MLP neurons of a small language model. Each row is named by its layer, matrix (down: output weights) and neuron, and shows model dimensions 0-127. Each number is 500 + 40 x the weight over its row's rms, rounded and kept within 0 to 999. Numbers have three digits each. A neuron's up and down rows have the sign that makes its largest values positive.
A block is one neuron, or neurons of one layer that tend to fire together. After each block is what it responds to, as a language model described it from the Wikipedia text at the highest values.

L5.down5:461485521546510495471542481474508417542501445533469558556467515540452528575511519406445505448448412487517439486528520455526460500486480522440478566480403488489546514428495513497563529469465564520477534487481514462451474466483471508498521475508472571501500522531519593482438467485424493590526506467458508545448505516553468461482500495432443479452556524486457542454491507495583512484498
L5.down27:484537449486421533458570462585512569530430475581456504460488498483494546525498518451487448534442527511465503474518513507493513440486482547497520481488534475578547501454555494496364552510513512516502463507469477521527438481452491510526550488538481540517516553507525438490561441485527476512502410516534480454451474490490523458490536456585393556497520480492531490480471550533433442506497
L5.down116:529642524467508500517539573491470448409477481489473496497480535593508468486506506473503524427478511484498477540407505516514446505472470496426504428443540478454520477509459473462515481537550463483467566486539503572448481462543567523455550466519464497553450592474526455485594467474460485554444551543496424492452432546536527452503450514487500513511493558486484434532511505515513511478505
L5.down158:472522540453519444498519447487533472412505412451405454421503506546515493513515550534464531522434554516484470520487576439483460499446455495474522448470554526477504500509506527492558510535560527569524494517556519513461423492521465516521483496468524484464468576522525497471468541468585504476547439553533424514487549578543565454459501487517524545469487455497483454594492547526457511520595
L5.down397:511511550544507511491514515552564493521483469451520477542537447481452534573488558455498520509452544514380479495530561496470535480474421518547455488453481548538478527501530552449494517528443510462528464499510509504563534484505557561401505405557459498462545514513466486541522552467535494504426508428491504478474536487530549423516516554457466508460487490531517469502522450506507553488526
L5.down475:496524516474549444541513499543579441555497474488464386524456528555556572509507497521499488578524509492511508439457428411480475512473494412517484480538482499504474529442481551549441504464508505472510533550526452467532502478497441502448424492542583510455516472538536519482483546555487537472541641510515501512441456467552513559531440481493527453489491480544586575465532535508511490512487
L5.down497:488546538559438510453538598505471519511539462531491485533471494472462538474549410474445544515514491477466512518491518507520515502511460422501511549486426546485590478522514492495432509550504513447501446457474496555522515539512572547501540416497540419488540449458506525513558416469521513529512483514541489532465590456524480533515537521499433537497482464468568497466520439486449536501496
L5.down547:543463555524472461503568517549525503518514511509530449457488484477563486519458529501493464499570486560548561419532561447472506448517527508498502517500473492449541511512477521518449496505526551459535547441540493519473484521534501537527523455508563586542473550519472549485492505421510461481459440441504439495393502428554499542489574542468488489514500515499419476487487516465421549521522
Description: Mid-word continuation pieces

L5.down34:489452450526506541464492537476518551413496477425533515571509423413543520437468454478463487466539489481537506509447528516458536474525516422493522466455477522532519479492507471540510459553518493518521483481489463527473476423473533478456516497512548490492515463442418504557543409524599532490515428522521499512498506561517504435484537528530493514472535503519517564544528504529515465460557
L5.down222:539501510483470429436443537540473507424491531525613453451487500438580505476550456421534554577514470534466480474550529539501399475537479530587526463544495512451548446509543503495428530492471495547453587463547517447532483470474538482502597455502484550461581466560479458435586447515456560496508480526561539521508510526542555478540539432519484492525456485497522489497502537556528465445550
L5.down339:490457550510519522542475524548526496521467438519497476484564534565593458457421496423497520493539527571481576428517471428514434553465575516464494541548489506493483504459514494494510515509480521468482553458579486483507509496515512486573456487531541535513486520482470568510438487498534491543504503523501494496501548502470455554535526544449456510485519475560519569446441526563502570508540
L5.down343:532427501468526522585472567516537477489497519464471500507560537488556445461473592473560468580474550503475466557514514477521478457492475462430492491546504579431457497524460519439470517544542538465437507542590438509441451506435518424499583471534524554493418486542519513524531477502457534484483446528518537497464479495447457514543543420543548485513468538531558441601457459494525515498518
L5.down400:505536505536510478500451495528502468488493465486517488547534485521462482463559516508480524564557490580454436487481457509426467515496531481485516471474528512458499507483504502512462533482543529520530543488554516491511510520496471542450512496486442540465581430526484496515588460542542418562604490513473510513538543517475538505532531428506519499503478505451484566431547497497551545529554
L5.down406:537566506474528540457520495533563522495520480473513483527499503519457512562529478517497484400509456521517467484481501463478504524531477499463449528516464507437496497527525515551490516520493558566501525487429522495412517464535521501539466531525513496447523487528520530465448539476525480537470502417494467436471537478506486517544565457444507485491554537453549478519509472436552504504507
L5.down479:492543467517455505574444502540478519440440489436480471552461486493452519524550474503508474529551429505486485490540489566480439556461492434528477456532445483546470456486558500507458455490479521460522522468512503468526447444443470476429484451475515512452465475560534541545493497498578455561555480580506501494536536551505447515472529516516488552468559515522548510499485466520452479525491
L5.down565:508436444541452509503457535531624533585435543514399487527515516505484469517471472489486513499518461523404403498453474441429515539467523463480482511544460511544442472420526520526492540453449519556526523492507529518446536516490502470506517532526564509450439481543516481515459500521507468422446495598520488550521461495505515438548476509486527547491475509526456525479514466489521466452533
Description: Clause "but" and word fragments

L5.down69:605599464553497438552510536494493518500507491447529462571511486485454501480478439504446516451562502537525547525420522572467479531507460485494454492445487533456516506455535547493514510472516526442515498517514520444566481526482449507508529538500516565491531538557410492591409515519495372511533428434466470448498510547475500479497453464517493497441534459471484442559523429482576441432507
L5.down72:496464542458436514438502438512515568416457524440502532487476482549526486512511554496532551525499565577514527401452506545510438476510529530505525559550437447516528438502558537423536493510481572512511450558541529485522478506523504456464518497530516486511522508486491632508593476503482511485515510459480494517501527523507489482506475518390556476564506525505570497523457464441459449460576
L5.down122:511495464469545494580496515527442480504418499479515550477518483578492451468562488482492495451452480521586471480508532552419490552449538479493448450548564415565521504481434513527519464531446492481486532516428464478454425452471568539567479515491542477617553548495486455469518528566492550602462504447484517458470553553487456468484462461497538496423493599497466518537506429524496521511499
L5.down338:514454485569444436580517452542481513493462498453560522488625563512503540436501499520520508498512513480508408472540485488480456515505487452522503555531413447469459547573478524523498505497491492450517452519514490428460520485557538507559539563554573452497500447489584456527499518559539468494482517521566471543510566512532538490529499498472527497518525597538469431530565528519499598480511
L5.down348:527531477484521545549544511533508459554524512425467480503464467467528522521498507534566536525529449498560505473547477495484543486509444521539523509502589394528582504443476492502497540524498546503504532423468494533550542466469457488538529496472498555519474508495447487465472494471544520481427498501615552516458526578525494528480531471477487446487473474522468467513557502497533479493514
L5.down369:496498492545489548498538504475456481487468452509533408488562545513490464536484470492452505472501465533481503568430490640496541448464465540543460540505474479530449482570490443553477492510483480551450484415495498477513451438524537526559551528486494477450517525505469457483545440567490403473509502512570508392517493521516440477464507498473392508549446538504460480566484428471442433526504
L5.down371:492542482475521510570459496528476577506453470486542481475395497480518443533464519469471480556533480482538511570485513462455542493472541502477473445514470527460490519549575513467472495521515448384512450543478565474473467484513519493420517480429449525515517492488456454539429461563474491492471476491461479447487554537500512429509499484437571488536484550566480505471528477403456523505499
L5.down379:509548525548505507502452490525561511523508493486524478517484518514484465553490574514520513486473464586573472518553525438525422484471561575448502475524471512534513550460510494566454512512535528543522464513544506521490418519482491504559463505423547449517485476465570447467497457489533529558497443484493549524416476528576546392492550506540495544467472561522531456533464551603529546526467
Description: Mid-word vowel fragments

L7.down15:482583556513513548515446445469561524507481501487480508529554555512478473606549468486555506528473547499507531449515470552510584528467481470542509502569495461522491627512429491548527442477430452461469444575543493553523539490571508461490529505477436499566499524508503539471518487516498474463540508508499505504471516518517520514474454495545535481497480576582452532462517527501463484518484
L7.down50:546509541568555517538496536571546446501501486486526508445557521475543482470586465499520485482488498517520374513476485597423503485510518516507569504516462515510441414473549549532445503453507416473518570525464581457501473483513546480465554436582497489495541507556493457498489513486502411541448539468496434434522571559458532500464561492496515485526472543515479531501489489502468492507545
L7.down98:519453483435510511546527501486505495511507542420549511448475487498491485565530527448485510506525428490479482446487501505489489532598512538432475525452623480471484468527485475550500546485510523552427413568510390467493514496510519512519461414476528459484510506526440549484480489522508556512458553468580488521520528556458524507520557525505474439530526574469494524473501531483592497478551
L7.down165:541543519466533565510493465462478489547519476574555513501390511559447522485501475554589490510488488511559499458521501487559521569485518520513471527491549428558544497516566489533587508489407544477513481440595431499489466515507525485505534563531487501491499475546507475556531540488456496524477509406505515507527466457534486597515558493465500509537551562437537493564425491487555485540492
L7.down195:486475493527473565527430497510484462495430500427554541549522472463479502481515460467494470517382485501476473408510473460571538537503486439502509473426532473382423478509543498484489492475468525536490555487526530507502532464591558480536476443525522444458474530488498483486502535464443567461444493483519502474467512575591504471475413539532480472504512509456493549526529522464450576518432
L7.down312:551524481507473469489543480498576493531433467462491519512565523544558459554501624473489533541524515525519481519546504509502521499562510478561528541502507503496506500446481545519496535421457480507541527456543501425516462546539486536525495535469462469445554479523484489453545568478609553432510560560527530514511487547499484553437484499509470505490492483519523520502525439478542511487513
L7.down528:431477454561515473492483522532485483454443493419520498558474485500501496539523541522483534570471489523491421549521513483497566459482485567410491499474460480504451486527469588515509488534496493561431556504522441492481488532454560500551485401506460541536493518524470555528528566562545515429493538503460466455425513537525507486477491448483532471505552510543452509451540571490525409462554
L7.down540:520561500535480587590470519494537429544503489575543525462494576551488480538481523499544508444505421416542498467526518476527476563541537504494502528509488472518530506458522500454480555488460439487440430527508498542565435472497517523559533504516544550444479469584534502498476514499524486464513534483475460470543472399509454465431573510426470453529457525517611548458543518492510576564476
Description: Mid-name word pieces

L10.down512:516422473434536569491468488449577516489469489561463444486512450487556514493494551490568481486548502535568487598503465468502561504521536499479468525536449531558507522528471548517432494469455543492497492532530528454445480559507494514513434536471528440480501440466521514532484530496528537519487539504494489478513526412499506484562489513511590541545453510463477523527470494424487463466544
Description: Mid-word fragments, esp. cent

L10.down59:474465574487547483490512446468456541457580546552498492507505466498565447471515565493443399466515521465489538569545469449460479524495458490530539472498472517504492504457493455492556563533553514523499459498552500487467537484475462549476492545502538489489551434499462511462483570521425498512495475488505510494531504377512477505509462518543485509548492541532502469489489486500497539600489
Description: Word and heading completions

L7.down145:565399512515446509553473514490546485468508542497551512492543462533458567466529508491524549463607527509528584572555521445446477575511463510534491460489508436517476487477514502515538490494508553560498549459452513513506546542535472544543449497491528462469469484524516494531522479477548465519470521524502428492524509466475469477492499461547493523445565512537463507510476601462484518458436
L7.down164:510511513453503485501468474492523512531440501445554454459486509515437555481513566450546519521502468453490463523527568497500458483454522457493493486465503564495477558452498414425513494451470454486511549537444543501492446421479542491515478506553442480482530499519521470470409533511493535509523455431526508535532442555475541446470468491520510502484397513462569526555442486451472424446480
L7.down247:485532451530504476566558516474484431490601460493535488517460435568525486429495449576542469584481459503573544531516460621538456499515500506546505473482566487526547498430468502522438527496528499504462496535555523561452474406469526479536458485463489454526511466539578499479483490516491529556499460516495518526494472519489510521504477409584445599530444492450534439590508505494493515462478
L7.down259:495525506513517463464453510453484495457472540490526487439421552487548512537445499559485526535538467489532547455526540472501518417543465466544514536544569524519634594457508499484534555546495491439445478458531519589497510515553460520441434602537511472548533410561554454547537508519543594499495486596518478504529479529463499558516549492536526479485525486490513521559520519470511577468527
L7.down340:485495505516452507540467464492469476592511511553499570532498555487539515488505511541510496499488475486530586403522464473447469527460542499492535538435485432495504473509529506500532483469544540441517573440428456572494483449476553491466550473499471437482505487560491503519516438466425469457516470495516518519541519498375420559501523467463471576468460483481524527481462571564462524507452
L7.down450:488521449516489460449574519486544544503640574586543469486503500544501465522478481477462522515545517466518507600486466550537525523579499502462502444542551465430540557479436531498516455494529449462433385465418496501584538523447489505499456518514509528522422429509497518543508469504534503561502463490547532467537504486560446489487545568509459468383518491521521552530462515520458483473540
L7.down523:432474470516459547493508493509401571525480516438500582497494527515535531533493502511471503408510501548548493499477524539426463551492444543489433455416553574530466499510431508523484480480537492516472442461450550468533574520578519498466554458483464584559474553471429461450495553496513578566528503542558498475514463541477494518449483555437518510480530544503494537496550512547489590473503
L7.down524:545448441473510472531522508426513518605451500504593510508532527482495486547512442522523521444521478484551551501442481550492436492439522559550450472546493434488523475464476550484469497508516516427472516462494455499529499469514456524534520531453410508519473531436517533508540515472478491503548486459467522480569476566519597499509555557575519447390546456517508450485516507524450511484481
Description: Encyclopedic location "in"

L10.down125:506529477513541466501489494533577394540527548435511431544488510584536461537513556557444527525468409449520433602498465519495483529481481508537473457431474493556489450570495492508511476542534465494553538458523435491501498509510491512474481519430449460447572520442472476524488508519520517517596510516492418528514509464528516516473516508479500461506488456497468440511506458454472598477528
Description: Inside proper names

L10.down81:522473518520526517536482598479477472480510466491492481427471569443463485503479469458481497509493487516538450574497476555523488520438489387485536542480485455425519523472497429494498460548498488488521521491390539538523552526499543523460509471564447474575504553501521517528467506549466521511463488449524543496528467517525532507494564412499578415490501516497518533471485532498465482502566
Description: Mid-word subword fragments

L10.down249:469480578553494466512549434460523500442515540459486425525509535505541508434571542456475438521534500487554485481420468597461462539549475487543497486443489567519578478493547497453470498442531525563493562497491476494471461522519530482484475447480518496463541475449487561557548470440514588466437517561518503467387525493500532429489461476519432488519450513423530479538502511521515517516494
Description: Subject-to-predicate junctions

L5.down216:528453506522490464489515498503584525505551591530476429547476562536542526536505530419480510448527529528534499476489432457539458479466522558518502479528568496476531466408444541506517463475501487501479518422486520512428571543506400542514519454460482546505468522510518520521460495474450529508550511582512464584517424510494539493566486488491507513585408540468463557538552469467536516466472
L5.down264:521440537489554557562493472477442438564453455475445482540503456480514505489498513498514517476503507465557509524455500463474485500492564457528474488589556460537476489533620462432519472511494448482500475538516520548484494503507516534476496485426457490425493524514525488508472482482485641552493565393566500455565465471548478483460511445492532471488540490561545494493491469534455414586592
L5.down396:524469521530514556509489526453512460450407508493491421548497469518428483563548525466533452602540533531501496511492611509430528435529478469512496493511452459562394491633486508513540522605420502515551498510500525538523499518479482479534505482510462506451451450530503497593464490507492429506449535441538522466480555496478487523562497545554476546477470475582438541529509431497501529489455
L5.down433:495554450491515457422502508548430525484579451506628517470438517535531472555480474504488512502563490486516481525491454563464481570514521591471566508519528505483568583514516479494507455520530513548475492461557574497490639524489544642513525492462571524461526463476478510494491468497524461483469509515496543522487446529491475458416521433507517490452565504524476570547457516584508507545488
L5.down436:537508521502531538457499501459531562474539485558513511516520530538518533508496545489466570528488483460507516554485536554513510473484510528501440529462516543506420499482511418498504422525507461448460526564502523427543521507501501554561489500559530447530449544491467541573468499499456471419525522554500531448466471547503436518517510551533429509488463509452608492513518511529450523543571
L5.down517:461527526455504479427454514469512435492498498471529466496454529483519511516473448472496488540436460491513564481489510556466528493484485568537532559491516454522504562495610553527444518559464502521479542457518448471560471522530494488526545543505524475446481484534481490491500487489543506513582531534538471518499491444533425509455456489409506565467516422434538517470561450566453541504542
L5.down542:452444518522474479491517454455533481490510531483556470503432453545536493516513523441426502506473555491501431439515543437460503489451466449563508485523475552545484505525509482487506478461463454443548494538450499465526494482527523419600480476553510500527527517559431436413476395469496417524530491489551442516488537479486534502542467528512524486557512480507541464572458453508455486520465
L5.down574:461516536485483499429391583399470510488476527506463494519534512477530563507579505415471519508449483444578484541468494629438474589427512513580447488530501480472533527508523491547607466441526488554499473469554573520503473498493529488592509478475466494427464541488533523509424502410459471495445513431498558481497498448506454523480471531529507513573503456505536453537547509524536486549521
Description: Article-opening "is" and word fragments

L5.down62:454482510477528504523512498531564502496475469470528493510438513494476560396476560473511511571537464439515502493575533589497522493425483458491505534510484514546551530379487528566535572494540536469530522504519490500486508520437476511559465471496419553463433455436539472390576485499459479443499544506499498476503575441431522443524474420479453509467470493466451470529462540511526437450476
L5.down76:455457508556440483527496542519496541505510564538464517525491536482477534466446514567536511545528559562563504512412528523518497479438453481557479461474535435455437511532499479494521512525556508421558488593522443555495424474494452457430449544586470488532457465473522523455540400564517546483519521488507542485491507469468471504498508517512451527549452472552503457489483463503458537453498
L5.down162:514506442471543504529425489552471482447484527550434501505501480474466477462478465534413530606542551469473505538544451520473461532520523458481523546506460583548526555504524413512511447434485530511456554516453470528501446477521484495476527464488496487563485462564526497417544450513548481484516421524463581491456588498501483447449533494535464490504520539491509578525531540498565559449463
L5.down210:436517569485465484470534538499475499499528466466433548551430503439536540447467447540487482505499472484475563559502494480534462482502477545438524521501503513423487419486509477520511469566492517409462504502497514515525493479529537545533539461559398547614448549420525524468464492491467547530515476508452435422491531553491521495559479526492478512543476399499539410544473547528453377523485
L5.down227:530544550494535507436492436446571519480475498495605511426518437540542447404442480499543502581528478465533564481477549512465498482464503496533513472427475513503458543528484470548515536592500486527525519500473493515471534510564543483498436512537513400543511514426513442484459471501459502527465500524498482506491513522445499470506489558468487503517523535537557420503444544536480487507503
L5.down261:462495489488526525476510560497525471521519497380569443511506555502424514507547466531496485538513526532497511505463526571492473501508496527459530565526511537502536514505524494492549509467470518578563420503416567538540494435463514511393511444470483516526530483526478483493497487462461461464429507460478448500469492559469522552433564552474516465474529562540522509559491455533575517525474
L5.down403:594426434491507454541490436587531472497477597460533509444594453541446486553495447472434513460461525574493567425497480514452488530486481430494475512511510537489459486529446544437465466469466480526602537507536431482464506477503515475515525531459495602458440433477508484550504476457568535571428402511485537505483524483555587491496502512429481531477506467578483510540493510558498496471488
L5.down523:503597454546589506481580493473516469494535508546461489491443548513477440524572524504425512522528478462526520520460464555577476482560429509515464512538474484536501499544497556478562474492505507498520492516467529532520520469471524542524500555512488458454444553466457529561525474498524575539443475486457477533525531397493532550413505466435485557521465510501546479492496571434503501418551
Description: Mid-word subword fragments

L7.down2:465459469444513483475424484518531543456474443496553540513487534511579484507505515550428476452495470477586509468426536452490426583438530499584574460460485418487513485439464481517484498577554498530529545527459449526475556482520461484439470471435581444510545523525481521502508541503550509512508484523534515418557506515474589524474486499479492514460538502533485436539558496536503548476446
L7.down42:501489536548514466548527443526570536532497454593458556553430498588475507433508525533463519494569558500603479507505542471550540467520474463526476472563501544437489522497404514516465531520556453509491465542440501517478452514523535523479523518578450535484499497466497494521538486491508460552567479565422547539502570498528579565527465464517495476513523517405512557449516525476519510455506
L7.down74:493544482520503474422492496457491554391472460496520557437452417491483513509410531550539463549479524553567529472509520564506504471536475496525556530515481570438570465480477483451490474514532482546506487539488590456493483470526467512482520454514458479495459506508463501512508530507522572496537491542509517511557512521487499578455495497480490541428485466465504491502504451498509457505505
L7.down84:503480563600488516519504417464514564490496481504567522474570532499459476462530512532526509514528449543513440486442546528488453584478473478538507508486513472432453498501467484446510449492520506493488490501458483475495548524541412468516595513432494452523517554509498547436439509551521518462496574512517523530563472481430494490537517531495545499471563526494579519455504447531490453492524
L7.down192:508408560512565524539523442485503493453479520504563528528538519585579535525527501548489527422515581377525543511557492587495412561522532495545518503453545408471498484467551468469525526527552489535552497551525531475436496467564533543537579539511463477522517469503462538545481483509504485520459482456456491532477571464482505446434467433496506518480574531482515474538454516505481535497551
L7.down197:501541544475491460455540480486414498482474438478625418436510562422528489481513519539468406502531447485531441453457543566464497511492503492531521488521475520545474510456483509519429546495545534477486576532511506524474480407486495516483480442549464486477530551544463576511491501450470503460559463501520489469442487482537542518485441464473556414510481517535511454478489497501513549524511
L7.down552:479477554491496497465468594561494549494514512451580502508597537550419472471525562417557517472542421490444415501472441451523471426500479531492432598512557459475494442441496500471485492453460571547459484480506550497458555543517534489482510579533484512563486508502509486504462506513523506395461411529434443562454478511479434510507440530468517497524503504487453573398505466482504517532474
L7.down558:462484595472493519492501540445458536517478514508505508489477539467463522539498527575603465486497474505490534459495563507431497500437532442517469462506522464522523465507444409493501501503540487490479511505527524498460457548528495550531515486533497479482503491504523427433452480550516494457500443522530451461476453409508521487489523485565495463560519439541525513487483515510467596515524
Description: Section heading line breaks